{"positions": "rope", "init_std_qkv": 0.0515, "lr_head": 0.00952, "train_tokens": 165600000, "max_steps": 5054}
MLP neurons of a small language model. Each row is named by its layer, matrix (gate and up: input weights; down: output weights) and neuron, and shows model dimensions 16-207. Each number is 128 + 32 x the weight over its row's rms, rounded and kept within 0 to 255. Numbers have three digits each. A neuron's up and down rows have the sign that makes its largest values positive.
After each neuron's rows, "fires on" lists the tokens most often at its 100 highest values on Wikipedia text that the model never trained on; "fires after" lists the tokens most often just before its 100 highest values on Wikipedia text that the model never trained on.

L2.gate577:094154146133137117118102092085128146073157121163062121141153077129146168113129142155120150138164181138124132180141170155148123188137148161162149126113080187191178181121112132095112098115130190124141111106146150167052104117156074112148077081137143105136104155117094115115087125134166050097154096104150125093103082165147159158094177078111158114125095157100119152165093150085120126146165123116127104103089166141133158153080124120119122118197160131147142203162165090105154137138081169139135125105162109152038209157152123092099105121178130111100054142125104131113137091083133110141
L2.up577:078158092150189111102117158137090120140135099123180158090134135129138166161144127162089097160095117152102149131140129098101206058136091199167122161136180137160145074102155161159103141111109146060172117128189167154088113097145094153093168132146170145089105157126111157138016096175128191157100152083103082109138158081162149166141179136204080146111132163083113169116141145173100149145132075072212141154151175139141084176110138203143139104132134185093126133180121136118121183165117120155104108168143164085143127074133105137132160121139147097090153171119125157120133085085154109168
L2.down577:177071087099124118148118080153125130112122059111162150120062159108111143167169145096179167117115081084158143086156129136161099144104105134116097097104066211078122147105106214117130154134080146131145078121147138115141105099115154156176160096075099104126113114116150125074170076071113112133145104151116114148153189137131105073113194084148138149069122164120104111135106154066129161056124115122138093140146106139059131057164171074156154137156084084128140102169114132106122088123159129146149148168132135141096135058151145085107108125131130139105134105127156120138044127172193143098
fires on: "us", "b", "ow", "ass"
fires after: "ach", " B", " b", " m", " h"

L2.gate382:147159174124122121148090148083177100131148136127156070162156119137102125128121060132092100211110080090097151096150171145182145137099107139120131153227110092074156108088177183152150133113147113124113133095127064170059146114154127134149160168111144087091048176127141147135128135139132170093119167132139158108096087102156139216094093117123085161171130099133111109109130065109133095146137081139084118131104167045116153160124134142149138103137156138140087089119148178167161146155146111124108131117147111157156082102158142097106115165128147081171123138149084166214134160130098185097
L2.up382:092158199135092149112085117133147184090132149123113143155148077139175136093115163167109095186089142165075123107172092118110138138157125142157196140055156127150137110104122168097134155162092074143071167110082154151101151102144161096175127103118117101091125175092083135167158099144058113105164148175124115093108064115141102101156108125129087124136184120133136150074151091166196164118120098137120067092142115124092129132087175082131155142141207122112104117078138116141198132098179102111103164166139108123152164026080139089128136103167093081164092162115155112132130118124128159118
L2.down382:125149133156108183150149085178105154087142108156153115103083145163112142144166108126154121120073112149127077140040096125113100130115163177109081105085103088148110164135166135107109145150130177166151095056137112093180125075131086108139093154136137113167111138125183125157185126172153111140107087133088148120099082130126163070126093129075104073113151113135118129131161131139167175148095213162135086091136128109057160102144168088143172130158096123138108161141084131065121091132153108133137118150077163141199120057170107128128140160133036142120182134142117094098121130080081125145
fires on: ".", "-", " to", "it"
fires after: " No", " M", " F", " D", " B"

L2.gate520:114161111087127147119152171180167134142110106078111089145162178151066073159137056120141165154162075090134138109125143157125121161086145108146100130152072104177105171181124112086196119076120155115096107134120100079087083072138141148126092100152170111171171143156114159136096110083155158148126183091109163085168135128124120102085197091144139082074121123105135132043135096146118075138156110134172084174138129140146159193101098184160134157054178100121117135167107126162156142110134163139115099139111101152092087162110151195155094136166178136099089106166149107177096114058143165124
L2.up520:131183190125101209118156180129114132166088144074119086112162133130111095127136123119088139155158115119108117163139122173165071087106159116145111047178154125113152102138125136196151122064130099111094137108097142068156106124072149143128111143148180154123111120158118127123092089112137156094147183155097131148194166083135097152150158084122138086120117120075100099095177099108204104195083100134136156194120172146160155145126134183145117138120217139114129207136141098103100112140116105159112097128158147152122097146122182187126106162140092141175146130127163137200122201074067145104
L2.down520:134102173140133167127086117135137121117169137147084145121187127129141111102137171066094139160119161186176130172096121186124094108169201148093114167117126131164062139131087162102158143153133146089078127140094192135136160175054141092106114114098031216155130102124136115071136124109101093092155115129079160132099094108095070181109170158140120150140144133077098052175148163134154114173164132086153100143117121098141146169143109146078121206151159148134152135176120128129151099144101104094157141161137158118153146092141135129096129131074144073098149194157111184107114096145167088061
fires on: "ol", "ak", "ut", "er"
fires after: " O", " He", " B", " G", " M"

L2.gate89:139112228140175124166094140142119100145118116148126199132140169192082107114171147164115153146131113172142186102175105136184113063123098146111108149170110127118120169132141141162128132117139193137131130116148105150112154111168161148070094137173119152128151096108171115115144130143085182139118064083084097119106178121151132093084129104080170131118103185140125135146150142109173126133161112124115153166102163099114126089143138136107095148065155153135121107088077119113141087121237092091141096123128120076201162110159089164187145112144138172154104114180086066152145107091066198117
L2.up89:173077196170111141098084131193196137135154185044146165084166151096110099109076144149067175108095133080162113149193086166143132127089122118155126126070057109200134123123097085136116139110095098137113177103110161132081080131120128101128082121109121191117103167134159142106117159116097169133116174113132158164090116153185186104075159120135159144139112117110099130079104152100151188071082122105082125105125131097121132106205147137109120115179115103126114140090126172080143084118155080142115179169143185112125161133142087121152074142079142111131075084133121098152191155139133141118
L2.down89:145125117111132124093151148124119133138101132142136116154109137135164088097149078144093141210184174126129100215128106123148169086116099155177119121181126115145098146121106154139151109147109111162127101150102106122157094139131112138074183170123088075145117112089108205114167121164112121125148069153078151137118154144101143141106128076175129121151105086143193131154163078111115102189131114122108106156111160188149158109211122082132118158109187095115093201112148086183157212149175123142190106126199143101140143136177075115143084114174077160131157183113129151168122113093183127108
fires on: "\n"
fires after: "\n", "===", "==", " ===", " =="

L2.gate341:094105132071134136193090123186122109117148127134132110095139142096173138122173089160146179072056214139119119111111131105094104140173129183102117103129098111155107104132100020133081155095108169153134067108128118131154097122137166148176059113118152135115188095155141116152165133119096148141099110168112111139066082190112128144171165130159116165103085135141113144103171128132137108139118086116108108070127141163069148121107123099114092071083164169102090171115125088126112145172161126185111098125147201081100142167103125093140088118095095108074089156099042111061122163162122074097
L2.up341:118095147125160121115070120122168136159121119163150120150100160140163130125170121146105078148167148130151065113103126142124097090114112125119183150089074171167141064184141092104140137123158151102163131176127159153188171150218126079115171138188114159099212117173136165124098137112102127125139195109127173144135144097093112105118067123055111156129129125120157118054168175132154095087170118083102145111087093102132156096059121195134119140114116113198077131077133127123124120176051111137140111158171161145120101121118145110146104098155141186158150123110105153119099116155123103110
L2.down341:117091147143121116121121119094105136114112110161110115137098143121184120116153159116075181102152114089177137116127130163142112101150143101112093076175135144103161116135072119149192070097130140126134120144109107167092105161177166106146138095196187128120074098060056136130074145099138154189088137196161133094191157150026126189107168139155078152162156155138129163110159111138129140124097161135128096075150059191100080126134074101137162140063095153106105098127148106119103137113151103109177147128119185125100111108103072106092122053103133138162119132122092118092155102109105113136
fires on: "\n", ":", "err", " fem", "ib", "iv"
fires after: " =", "\n", " t", " T", " a"

L2.gate556:135196165087076140140129118069173140120108129155141159138119168156088120195078092154102103138139085078135085170101182125061161068124102140154110083183169130100068138113163166139117090178133123110199136169121119181119091140147142123090130158074116126170125142195152154128165171088193123127112151188115224034116158119124041134161151148176111133150160115177168109135157152104095128128101110110191182117094107167133097199110087140100104114151140105165192093131142167154076129151108152149088152133161106122089141133124162146125105124209120125094131084138086088124112142118124096122
L2.up556:191172144065100173134127109112130096156063131121105097145085105114143086198166138126079147151114168137149094148201148160076116097126116131168120128157114109065116157139180139126169091182133105136168168126105084156108061137114068137139136103151145123182126138190107138134103156102199114105132110142226192086093175101098094119106192145135137162172139080151134100172120120105155124131102157081153132169159186164109176114187108156116074098140069047155126103093143136145112114136082145177114124103091109128080156135165155150135077133158128078165154105137162111145100161064119090099
L2.down556:103109117142161092114155123075147115126112082172163108127132127152136091138100098108110117102119118170099153153157181180069113091160128181141111130116160113116084097146145079124156107141090105110222132152104099107148114135181084183146161128142084108163123150146062082160203163102131132100144134167117192088103108090127119106130131074109099189116160102086148142145173127149082194156152074167097129082116099122137121150150137137113157098125111139136197094060160111125148166192104155073094160131129116062096095157066133088088149141088121129092123123093144160063159158132231094098
fires on: "==="
fires after: "\n"

L2.gate624:155146124177137097071107135154187138174163122112142089140096168151107083141155137160106088173065074098127075110145064171155097111160164137186138137110125057153178171116097166126137038125152139072082133082139101114135144158106082151107173170103116131136168132139077116108079162120132136146134071078107152164104136122072112127150164118144143142121144131176121127177122173160095102141113110126106107146124121101076049152171102122107142166132099138120123137187118176132055152128209119104139147152128147130141133153116043151169135144185140146139080159040144108118083161139108129145
L2.up624:133149128177118122130120151107076132087148157100139140142118101094121094073138109171104165191068135104106090130135155148187135147163210165143170153119127074091151121135102187126112033125180091081118114127107094126157135086117127091078130132097112122105107148184114159127086150136119113181145113095015186151114165138103176119179165095111081147169143097103108129164127092138092112086110155134119118073140125144112106160200075099081140050172135152139110149100128099092117123129117176167115097179142149156107114162138133211154099171087179087146105115140167111129188131142153104145
L2.down624:127097151041159111121169142101129147104127178111124114103173144093114092174149196136109167119158132120143129116154155125172150129144108120176127122104054162086130140090150135161144101144129146121104066130090163182176073135135104157167157123162121098136129126102102107120108078100138101139073095128191084127141125084148118156135095131096160119116133164133101091085132077140091119213123121163130138059102157154097096158133142104170183149106090124132166107146087097165155149144151151204141136104171157096097136178142162148109096112086122184121108165134111172095178148148138157204
fires on: " of", " the", "ap", "-"
fires after: " one", " of", " the", "\n", " rem"

L2.gate113:146070167113073132133112083107040168118142211185109066142094158116157123164158147093055130136103175123139137127158095205108057117153147153193060123159080092059119133140102156134097168122138162130148134148141148114188132103182080174113207128117117088110111109166145116093141136116119125121081128086119095151105146117152123122087141181108128131117208103099103116146170185125152082127126147150090127110102122114164145115181088147164114165152112121138097128141114146134124167092099125121138151143149176170093112132129064160151149142137147151161124105113113115160124057082117102107
L2.up113:111121152163139108178045102095153124097142158173208110096132156117150095178141086149106146139141123161114129116104136132144084114101117107123098166130156087130089124126149132186142156087180143120104117166129196064144177085095111121128173121100147204180179134155130103166074110187090108090066112105137104112141097091124191150184142095161093153156163072115097112144163089091142094112091207075135141091104102130136111153096134103134146139115170115083148121093086140155160149154070101077125110119124110148093152128167077180227149164166148154128094150099100057130155157112069153071
L2.down113:175129094171117141092133130132171129069123139153115139151093115116133143144080173020111067151134092115103152103139097088142130087136075146167114108100140064106180098149128143102140095149156140158119074140170157132153092127104179122139093119171150111158124171102082129143116200130110145158117171145114157122098088171082119116191106163161078152191130118083116139105152101161095108130117167144186110078160155179139150150124048115162116093065126172103119171094056077108114141087115113118112153134105137107134113166102048116145133118194119164179139156080147165128152145168170116163
fires on: "\n", "io", "o"
fires after: "\n", " stud"

L2.gate349:122148088156136179140136088102121129115117066085146130131178130138110107106197138175136100175100169111109156189171104110082135170078106125153077049132146072071091126161161089125136064097122109140091131158168090091129025084106127163154117115083148126125137132140098175202058114137177185081143113115167128122106133134044122131143146163120144109119097059150110109144099118132143126083144104104151085142108190165101097177118146160097110120213116088196155159132145104074157184117142130107097094123139167121124084089121148163182121115146122102210117182145110150172117140113129145140
L2.up349:128092152176140144129152123066134140184077120124069071161157166118100098033168103167173185186108148164156138205113132135112131123120082158165103088119139132060182116107116158130107114093126167105123088128137161120136111065125185151182079156132107130126159062116150116134085111129113161094111104120146122072134173094172060117098138180142118115109134089165098089088118111053125111176161139083191160165119155147139068123171125183127081113162140124111133074119132168155169181155087096167152121094153171150101054102100114100102123136153146126159094169117080145161164153086088119134
L2.down349:147144076161091119136150112130123087146129101089124064194195136121113140144153087118074119117099168162099127095123148094087126174157093163142127062142129120164129148188187172177181120148171140115158146121108153128165074187106121164095111208100136109128148130141132171174096157126053138100128096146152094173154106091091145135169087115154163157136146106122147105192083161127086140085149176146137158115166137118153116049078123109123154146138122165140078098153126172131086184134132100102102163121127164104133111170127132125148136142107183152194157144139060060101084130092130141119
fires on: "L", "ver", "ze", " Gold", "nd", "old"
fires after: " Sil", "ron", "F", "P", "I", ":"

L2.gate7:112148156119103181039164117135155105109106083111078163100159064089090093198176137147137136124156113168136188154105155126147105128134166122064144123134155116090140068132127138107145126097087191102136098144075124124146134122164175114180135099105149146158097182158142160134113110120108094158078144112098140131141142139216134132054112130136120160119141147165116142157134141111160119095156153171207099131128105095138143190134067108104183103112096101132092140141096185175159091131101158086099138104104103106120140113124103114128116126071151149153145040120117118124122116152127180113
L2.up7:112108137113164082118178112040097143118092083183192162162154142136199065129115085143084124129167159196178120140111033119179109100145139118132117150072126113078131109111115091124162098149078168123163166114118094144127115106133126092131123089080154139116135127183139120118112087064164133158076165079149142125113103185177096133090122161063122092100173138163104179140164139126179138163114176111124121089155123090105092087142068084172115128110125138125121075119128173090115089196103119145154146112118104123125159114132117103183134125146150131141076070142126163087131106135063139159
L2.down7:133138191144072124163101154163187152140087105125143150180116112136112103096102130125110155099148159140144159157114139133094166127118154119125165134110122126105104165160142135095114140156110157128122136203107164133099153148086157164157075117125153125123132065130153130113091052107134118177154149162157158090122115067096137103126110128169155113169107165087166037117109136118187112083123090088141119117108142138130152122132097149137097103117136152135164119142152138159172178163148165130128135105162043100155129133127061153054057112140106079151209130117108118127119108129196130120
fires on: "s", " |", "ir", "id", "b", "im"
fires after: "A", "N", "K", " K", " E"

L2.gate453:072114094101089128165171176126104103133105075140115101096115096129107133083066144175065190098191128148101132132201174163156162156101150169138191175160106105146148074179112166175094117139106138139188115108140103179180188053133171185149073085099139111106144173189141156133099109102148096109108174101178179137115121112151171139104102112176049146157169111109083060138096139147092127141141133178139127130085162122148107161164114124121154112128081131144118182160131118128172090120092097117122142153117140152136167115109172127155116128132078092151109140127082161103189147113175163108
L2.up453:130097164213107106110195142098114108130124091111073108164092095149059140133092113089099134119140144139122146144111110154165142135147141071105183150206119108123182081146088141134100131120118099169183087103094103185115150117154161210103100086160065076124154206157166098114134092110089115167064208135090128102087132068128106119107102126139056110143124072102138094145126172132104183170093171111130107139109127121112128179146166102188114169126114130143155138152099148114144138113113156204080125137159115123156162131138188164136101132113117168133078128108140141174144081120097141075
L2.down453:117113184105147137178106094128100147111101158076172054130151088166048135195159135115095084164087122190150115201142137121055177183140159105119072144113125150121109187105140138123140121165159150114121099175086112156121113127126137146181209122088101121084133107140136152130130126120146107143138128132156155110124133063117083176107130107137170104186147132137080110127210132141093156173172155145166106120103105104081155145114177160082128117175093125083141103101146048146122153168180136102090162142082149128101111150090116119105123123071073143175124136085112143106118186061093098178
fires on: " of", "ern", "ld", "ass", "f", "tt"
fires after: " O", " one", " b", " B", " mod"

L2.gate12:144144178141157063140109113055134153144120112122123178112065134090146098177163138141158127162211136196141144087131090111215100146156136127097133080101117184092117104147123158113124116151125080094093128154116139110145112087087141137174101129153134124118081144156163164113144157093053110126085114063169159188103116133086133162116139090121096065125136126130145126113106096115154090144107166130164186157096156140093125050165111202142177140121155118144168067071127203164109166141052147194128135104172112131105105121183149116082154155115150101112113118101188154148198128101133119148
L2.up12:135139090089142161161149090159139124148072127137152111139109081140124151243140085196113124165149132137121157147133141117138141154107100158087190148127132121101088163092170089156130172137088056178145116137106090135161156168079183096134141186115119170119097110150166135098126149139124177156108105108152114132202155090082204168099133158136104163150165144162111110141135114163072111099158179152152092196139106189147121138134139179104139129119114161160113135115087116102104109091106131186169105059080128054124105161114197101115190149152183148117121080172139146087144122130081176184
L2.down12:109079173053162111134143154063129075124142132145118155135154133071123121105126118120119136156136079124160119193143109084136169070147158134086092178147082177099105176124152177112157106119130139113111150179192120150119113113121130186175176099173140130125151148102189164167113174152105095176152174122182091092154115101110155198162128083130177083172145141143110082113104112093124097150078078161066138097115168121101069118113160117145114165057135137159134134119132130188123120114120164131099141108127092127113078119081079120123063193100090114173161141156142126156120104093159106091
fires on: "er", "ear", "ether", "ud", "ew", "ov"
fires after: " N", " J", " p", " R", "y", " L"

L2.gate590:097141167128090179109145099180121095199080102079132172165114131088063151152152114116151126145099134136133109070017110156155112138181102106110145116194150136142137114190107133190080081125088147079101163111134154088116132153168094118157156204122121158131144146126160105149178145195111109153120127120129107176107100133140113104102153100144118075140131103119089110113138124097117101204170105124090123154127117141150072131138114106167133088113150120074129192086147109089154157119121111148181160131114162092162129136183173083145161146116145094138179142107056120173126143146165230105
L2.up590:132139141103100124177083085113100129094136102114122142107138192088095189096134134131070126095128174164091127119119093151150150079120056151086149100138194133133155106138085109175113161141163145089102144052155109160145121125174154146132180158183105105112096136135114168114131130091138097170092097118099159095109099154179136191108061075116107169124127111122147138067121135137092090199138161154111091189144133162103075114084148143058198105109112126190089107074139095097132104091120167155142152133142068120147123135096132103155187135146134096109092103140049135181164157136091122117
L2.down590:091123140079157156160073125193160091115046117159178108118136097170112076133090121124151111115144143195108121161101126109182152093166137131120107174098136106178136111147127102183160101161162125140128159169123152159116130155106147118131098127097084133135113084163086093138126125103152106189125155136127079129100160124049110152116177100150147101127154096097095081154144145109120116132219128122105116092131134169122134079146059096107156129076122150087151123087115101119125166076133136146174174099191147096109113122144161131171183089125141113094145086124138146161093105150179168109
fires on: ".", "r", " to", "k", "ap"
fires after: " U", "S", "k", "nd", "ording", " B"

L2.gate483:146125124135071153153102174101106184179104099167076163171098150152115116140128125105097073140145140118194094141194117180108152135163126128147114120143135182119169133129140135145134176131067141100085191100126140208092138087087094093138056089176112066094143135105130125159120103139127128127131124097115107081120177125152118119125056160090090104154166148125098142085142115151146120158096145163168117096127172180115134095060185088130187157078144145139161134087117051140124095152132147208175189142097085133090166136100138122174138143117080167125113148105097151130129084133133065169
L2.up483:191146127087062129166127145084089140195104126161171144143103199145147177121106140077136135139153119195105137121155103124140136126102096109066118130119188186153115156178142118180084135150095114128136175107151166157110142094137166128149077120166160109135146133112089097138075159115183139146144050080114130077114173137122139134152136164125079066135119088145071120131162140145183134093138156190160073144194120177165160155176171101117151116107089169129118134085157132114168123115139096175147159171175112127100171146138164127093097158127070153112093172125103231128061120094147122146
L2.down483:087123105147140127174150114141111072142113114149110167131194182186163172152143124100126076139128194132087078126105214133163097079073171087170088072088101117104117181150126151147110119144088111149103115104127161173163106108126117131073100191154144107141089125100172145143183150055093095119152171093151108139155136117125108052119162098190111112112101112087112149161104146086115073078135174116126162116118098137097154104213179148130147178123141103120164102138126172032192118141143091135074146144138109149168152156120107107187148136144115082186117124172064111168100125120120110088
fires on: "G", "ub", "ent", "B", " B", "ain"
fires after: "\n", " \"", " (", "on", " Val", " Z"

L2.gate24:098143127150140158097139151167169130122049105137150130136162198148119089088163050145146184136071137147100133151161150124112082140132101139112115149152107136111134102137101111195107059095144154102124135109119063125098215121126167087097170130087149076129112135104105115172116095188149148121156134143160104091027163168079087174160149100106108141132159130150086074128103131106124077084131113195036107130123158117115092055108118137171148132220210126173126160090133094139141102134073154159127134096042129150185134139172121117096126140145116089077147216151160081207111097071126079094
L2.up24:156167209214108091093142098143190088104155163160118078079106167157138111086169073126124179101160206143092153129093169102156150130137164129119202147123181133157144111118129190136111124129183142069112140108120149152102129169144133144089069145116144082063077190148106124148164145187160178136186099160133146154106132130165161182100089117120200134122102106136179117140070139150117105102153097152082133131106067151081117091114081086109159107111145160188114169102142108143137121146103110114130134102147138129138143126145159116141112163174127126074152112105102168107134093145156107115
L2.down24:128158105119129114107133171141064127173120128171097096115134089099075122081086139122187120155104083120142164117132138137122151143160126106186098121134105112113093076111111145188130166060091138161165136149144152054107137106090163096133080093178154135132173087125103143084036049113135117182065141164124156119127177111109169118150126105100092122198117172127126170109139092134131114122130116167107088124137145104115167175141139174120126186166078171126117098118102146126163162101196173166196132132191050128142120155138162204140171150118159085114158027122129178118122189066093151136
fires on: "ot", "p", "i", "e", "et", "s"
fires after: " g", " G", "g", " b", " p"

L2.gate71:117100132145069110087087213159139181181130121132138131130091099124086103210135160169172086102150122196124110165106149120170155116153111086147124130217086149138120075154151088104135141121115084107139145121162125151108087162172131126160106140139147161126076116107150125096085153201162165129134158151118144181171132088142134166132125103158086136122166116118122112117163075145149091125147134128172197117172143080173101095119168098094127083147178102141065143120162123160107227123156130142112145076075087107153103127192096114079139168159104180191126095213165172133149191101172088130
L2.up71:139086121155116119134114119152122096085133136100138137099043139118103171175161136151058127132130167115094140069166094133126090168125093163153130140138112123093094131117114135155143097117097131127124167162145118154164079137100063127078122076159145130098166134156160181087157164092122141105171142142108126140117167104115149104148156131091058071125084118142124106143136161111109103141035117165145135144098095143099082161113119150139126146174118130142109148153108228131120130118129101112101097106129128107110219147128193187121175148153109125151149030064148186134078031143134101099
L2.down71:146124142163106109108070097128113113168172096110198103132139112111172150157147082091171121162127119128104125112098138118110207055184159157074138094080106147174136153144172104147126129187148076092115183168126140138149081115114176081113186133183126151113115110162178158143086129116124109157121147168142133125093171079192120165158132075154099172155144137152142085083101129173116149120103143177131182128116139162104129119129105118147078119103168141089169105084119150154151137107098115184205141133140113113197124102058129111142081180160146137176219094100174129134075130167134121132
fires on: "er", "ult", "enc", " polit"
fires after: " ", " manag", "rit", " J", " sing", "om"